config = dict(
    hidden_size=320,
    head_dim=32,
    vocab_size=2048,
    norm_place='pre',
    positions='rope',
    rope_fraction=1.0,
    init_std_o=0.0,
    batch_tokens=65536,
)
MLP neurons of a small language model. Each row is named by its layer, matrix (gate and up: input weights) and neuron, and shows model dimensions 96-191. Each number is 128 + 24 x the weight over its row's rms, rounded and kept within 0 to 255. Numbers have three digits each. A neuron's up and down rows have the sign that makes its largest values positive.
After each neuron's rows, "fires on" lists the tokens most often at its 100 highest values on Wikipedia text that the model never trained on; "fires in" lists the words (lower case) most often at its 100 highest values on Wikipedia text that the model never trained on.

L8.gate522:150104135072109159098145148149122115120153149104133134159112100100197144098088126143076138127092132114131127140146128109106115132139187134117130155133139165120147141137150109130157156127121117106163166139129129097156109118091124117107155131116124118104126103134146118132101115101115126113
L8.up522:151145145120157136136114133136147108107148127120126140089134128147170127146082142124127114125112086130134149118124104123147144152171136136155180129142123128146112145099109128118096124129174134157124139151128104081148130117122078142145095170102150156090125156119116120148174093083129071134
fires on: " one", "at", "f", " each", " that", " some"
fires in: "one", "each", "what", "that", "some"

L9.gate365:108133172138191176131117123109092139140167122123141105143147155115091128143118149123135143125127152154159158113138120087100115106160164114129127183139156142116136159160177139151158116111128138116113151073122081126127126118139159111118088124096112128136120155091136129139158145140128116136
L9.up365:082112145166123144144180084139094092193133102114123117130096088153120142132130119118141175139075116139117163118122135120128144109147122104072146131155106171075180147123140133116117136111116122086121124096123066131118144091130132115143140124131124108130128184124100164155137145114131138133
fires on: " to", " of", " for"
fires in: "to", "of", "for"

L8.gate384:139162115130151159131150085130125147136173125132127108145100164137100158103115143097137142174135110101120094212176155113152097136092148149165142142149089083152122134139142144074129155151147105100143144117127127147175144117131123112126109068141118167141163107089107100089135171160109068124
L8.up384:113093107124162123136122101170150105118122119115130150149124123124080119132144098163069144168124125114123189109142139140138113129116153140144188121163161157112115090105096110116078112087113141119123108113124152059151106148171083135166132137076125164144141149148132160124169114129113144162
fires on: " as", " song", " un"
fires in: "as", "song"

L9.gate636:140119110115121120126115143130161106098170127117096175130115127162163129167152142188068133150136144137067154112138137104136124102095123139129117133116145104161169141090097126170120149114142101141164142114154145096160152133103149124172149148153110108143113134130162145162150112118143157137
L9.up636:115120161165124135144135118150123095166120139142096115140118127133117065144093122128071168175133088151108124161119098115090122159120184131101142150112132128173126139097105159128126169145135138105092159105086168123084159128142120136170119101131153097154111126106081142172149124123149143121
fires on: " to", "ly", " not", " also"
fires in: "to", "not", "also", "possibly"

L9.gate554:123112124088110099144131126141130137122091113152101138144138114159104116083144099154125135151105137172136108154178135116138099108148146111158110179126152091069094149133095135115143153130139100093134094143120103083112150135142091156120089129139150128096114147150176113089114114117072103176
L9.up554:116127169083106123132133125119131142146098124138092176157132125156134138112107142118116145061157093181112143127091160107167133124147110124126137164147120141187138156110136125097122153082186162113118157167127111097141153158126181136184170156175125113148168109122141146156138101098158109138
fires on: " more", " most", "ly", "ess", "er"
fires in: "more", "most", "less", "mostly"

L9.gate583:129075156177124138096104142095114168120080102142134156134113086138090123076091125101131178116130076153133098094121175142115108102121141139131110125126128122101140136105124150104107130151099111115130127099117114162125132153098146116075164096113124128136092139063156097131114131104138141119
L9.up583:131081139127106094101200133136141150121143128105100129145126087131163137160085147109122122125132090147164136105122151146128121106115144162103105116153121103135122145139140144100123127170118113150120143141056168123101108134106087151115130104101087144134150112132129092124167128134133098125
fires on: " in", "ly", "ow", " of", " now", "ently"
fires in: "in", "now", "of", "formerly", "also"

L9.gate511:145068127110162113122126106184123115101153127109149143102125119133132083117121139156140102134142099190143127084080153147168132102154137120155140105159137099201148118119116145114090101161113123125129134124116106082109114160128159171122109134142190158068144126146085138079154096051105089144
L9.up511:104133092149134125123147092123135104101149125184086160164097164119165116165116124111096153123103126124168086162082138090143153116146100140090128152149123140138138141161120118107195092124118099104097129176148120093092110121115088154104176144151128141137127146101134160110122097105131119150
fires on: " the", " a", " This", "The", " an"
fires in: "the", "a", "this", "an"

L5.gate349:112124111121137120131097104176169104123154135163142147108118163115112109147112173159116113108116134137135183130122130116142122137150130115114125108139111112168121101123096113123160136112146152135210124127128138131091135160109089167139121112108092107124153111179114145108143107085112132121
L5.up349:131133120138134143125123100158142123112100110133153135146124157155156158085112124150155126131153126128122125104149135132165060092145144125152083136140132137174163128131105132119114145117113128092122102105163136135121139115115141184110154098111149171118176086145107179119163119114108158126
fires on: " the", "um", " in", "ation", "b"
fires in: "the", "in", "maximum", "platinum", "generation", "temperature"

L9.gate239:122143141127104140107134104152090115122131125089114107140129125129102194125121128130104099113140152133134125180126114104172136124116130120141179148143138168164095132138102132125094113152095140127134140105149094125100145133112127123145143127117066098097103139155106179092135121122118156146
L9.up239:127097136118093129131085110081131109128138119133119153096121127126138202153091140102105090084102108167119132152116120124116139096173138123136108090140142104108113136123114126151137127097119145112148131120159149152122136159129136140111120162124102133147147118180141132140117127121111087111
fires on: " that", " same", " as", "om"
fires in: "that", "same", "as", "whom", "which", "who"

L6.gate94:152169099126163142118157160110179133135139124121109148131102149153156148091165128172108119117149101119142168145124140124136153096165149136119088103116119131117110107135132090114127164124164103145152117172111162133145105159156093126150123151113111155105134153157172111134127124116145135132
L6.up94:147132101138130128125171119122105116143137127115088127130131116176145126081143131099120103111113121108114088116144192137092139107130145123120128139091128144120140114141115153117097166108129101146142144135116117140100128129145156127150148131131141177124108121116126113165152085164109123131
fires on: " for", " by", "ch", "arl", "ian", "n"
fires in: "for", "by", "chiang", "earl", "bishop"

L6.gate254:122177150143129169138131081166088117121165104147106117148138139158145142139113117095122140154115110162135118101137099115109124108113117155098153124170139110094145137190131169133124120156127143118131152122112158115061143128131127139147119164138111143136166125117149133119138086133158077140
L6.up254:135159166115125121137153141099079140110148112164105140136131129162141127161150129115131180159148099159124135138124140097125137138080141140159185119175151145068121151180149115136182076133155130095126148149137146108075144085117095148145182113120119087126182148109149114108143180136153132124
fires on: " on", " in", "in", " for", " Or", "ol"
fires in: "on", "in", "for"

L3.gate228:107119136127111078083175104147132168074161120124120121177118146142110127122154143159136164150161106132117100123099148092155087116132155149104164131125133127121102109160121165099113113155160155108125137110078167094125146135148098115113121123127118157125136152128095139123114100184104138109
L3.up228:116139120133120105103149123151135132108136110165113128142149107153146136142114095123133111158110145145106119131079121093125090131123108086071165126091136124119095121108114139102112122151125105126128161126094144096136168102141133096137150145122098100106128152134122118154115096095119164167
fires on: " her", " Her", " His", "'s", "s"
fires in: "her", "s", "his"

L5.gate217:195137133171148137145138154129123096113084146114104145120107141163124091137144097162148145137163141150137099151168127113141150084164140130167100129165129134105060133114129146134118117135099077129177128134110123092102111078079117137104109119134162105149136111127092137147123143101135129136
L5.up217:143134129141155097154146144131153122105115138118122168147120108140131118126123115099137126103174170125153149173160148150153115095156139117124130117118084136168107095123118127126101113168158152145119138107154147150140136118205119111134123176178134114117133108161112138118102129091097176163
fires on: " that", "our", "p", " Country", "ay", "ut"
fires in: "that", "tour", "country", "tempest"

L9.gate384:077143117163133124129126116144115129106100143155122136126151126140144126126088157168084153118133115148111166126148126115090101081137162134128108082137110169123143186146151134171177129163114129126110149117098112123113132147101118098097144137158136177133106150130123142119125146123098140161
L9.up384:188133144118115164168126109190118136152120118152132131103074116160134112143093130136141116168142124169122149117164166140148110106082145135138134143143127130140132133122118151134144088166142111140131153106124124133133114161107167142151115131111111104116143120116138160116111139147123123115
fires on: " in", "ol", "p", " of", "k"
fires in: "in", "carolina", "thompson", "of"

L9.gate639:099141122109085135107110083131120081120158103174127091148144101172148099066152127139127089127137040137150130131115146112151114153123131143140126135152154098131152161110116134133068135146126165103101163098163102087099089124137098178169146126072168125121144124122131145135130121149124166147
L9.up639:109154144139185138119125107118142144179148115120142131102136113135129120143130155117135145129102187165155136139149132123100125140127130094158063133144137146100144111142158133149116167140113121106137146150110120130136096142120100159156142124145109113140131161159127142139156127112115138101
fires on: " the", "it", "The", "reat", " was", " The"
fires in: "the", "great", "was", "architect", "bronze", "either"

L8.gate258:133146113133140098111143114133120090128177126106059116151115118071101136124115144133149114121135154118119135108176118124136123121183154136099156124134107108142098107119116143128190116159140133095143154090131165099136132074175132161177147159165129110068134112092152136135127070101114146154
L8.up258:142153096096108114152131188140154142099090117161121143123102144124116157145115115145125109112105125137122095145152078115130148140140103110140123168141100119106142090115110100114210129131169152138155147128123148105137169103140151124130103151153124104150112166146115156098135122086105108113
fires on: "'s", " World", "ish"
fires in: "s", "world"

L8.gate336:121147167138088111097106134141123127160178140131104084168126094165116119179128107151138155115138099086106132144132126181105117126122126091142101143142150146140158147121140092165105156079134132141155150104133159121128131119151103118090146132155107118151173140136113172144134104099105119142
L8.up336:149137116163105090130126132132180194138101109141131157096165139153141109135120111120110149129129119153099181090087133178103152115109172119121153161130158123138109132124119139175116121128106113135136083124127134096107150098101111111081091141136100130118126143123111186123104143115109109066
fires on: " to", "c", "ate"
fires in: "to"

L3.gate456:095127118106126148171129114100142098132143146114135135095117124155101128116137120140124118098087153131138146130088140099140141106089113139105126185117126119088140083146153079092094154157147173124138118152129146130142096125133155113160154113105151127154133146113124114092142161106115136144
L3.up456:167109105143145148125157095159093166079161108127097132126105106145095173131155143116152142158196106117116141122091140124136109149137103085141124136188101145122108143146152115129085076130089109137200148100113113129108134127137139106134146087160144153132160139126143150110129156111108112174
fires on: " as", " for", "s"
fires in: "as", "for", "s"

L8.gate581:123130120134098153136100140146110097116087145113126091116149133148127092111129081180104059091090159123143123107065123147176126094121114151134087104116130146132087139135129173138079109125131142106139106115137154140121136148102163120111109151133100150125117107149076126143110096130118172138
L8.up581:113138157128121126106120094125106119134143186136152169178140133140148097076110170091128127059126127114135098129103140161138132096174086111110112158146128151090157098159103117139142130095152116144138114098109112145164084140146110139157147153117136132094136122101127141124078156096085104102
fires on: " a", " at", " of", " being", " with"
fires in: "a", "at", "of", "being"

L3.gate637:089122144132141127131072126125146126128094160141147154084102137099114109078128130160153089133112130130129106121125180159132105147124152127107136105138147111135127125144129154124098126118081174140159127120140133144145129152130152108092149121149088173099104059090144103096135152142131138156
L3.up637:115164116139120151161130132093103145126108131145158113106167177144131118102098159144068113150125125128141134134119161143151115127123110124111103141095112125132136160095085144085087120165122132161136126130147147104151167154155106158094164146150124154122153127101067156145116123154143175102
fires on: " of", " with", " for", " The", " in", "'s"
fires in: "of", "the", "with", "for", "s"

L9.gate464:132115150097111090154156104118160146107106114128168105119145115075128146111134099121106146133122150122118098099105108144128113111124147130091129084152081157095112186153097170109114161099140119103120161122108106157151129165078153134109134126123112153144140119151162093175136151106148115100
L9.up464:104147113127129126164109119139121126100121155113157157151134088131105131169113108147086102109074119176119124133152134081144122126137167151087159113140132108088076134143139104107129108106103122122073110150130120123086108131125100159194120116159076114125094130117091100113171134120092155151
fires on: " was", " as", " also", " been", " became"
fires in: "was", "as", "also", "been", "became"

L8.gate281:149116119164126093107118168171097110110130144100130140140105128116139143128170157141118121112140088122136141164165117115159151087151127138145152112136114143123161108145108115131119072113064119103165151105137151099137125132099110192101167147130094106117163130124151139155128180121155148144
L8.up281:188105152165124101127101124116104159119115114111151132152142171132119146121099137142148098103123141150137095125109131164132097153129122110151145095091124130094140126089154156130132130182108120168151120095188122130111090146121132126130109123085149145088125110134106091144134096125112099163
fires on: " the", "at", " that", " this", " same", "th"
fires in: "the", "that", "this", "what", "same"

L6.gate220:145158135160129115078129119120111131138130136117149128125182122135156112168115155150081128162133119114115086132133145101107152114135107113109139197146117154090141096108174121121153155158148129108167119128127080107151141176124123147188148146133133127129131142130141084132123097119116064116
L6.up220:150154096096121107139150102154149099129118139129134078099121116141115119102112116122125115101147110093119126121098092124124099135139129147081129140157132124107131175147163171161091106091141146162128109091137114155152153123079139104101104085089125127169130130155107148071117146101161183111
fires on: " to", "ear", " of", " with", " over"
fires in: "to", "year", "of", "with", "over"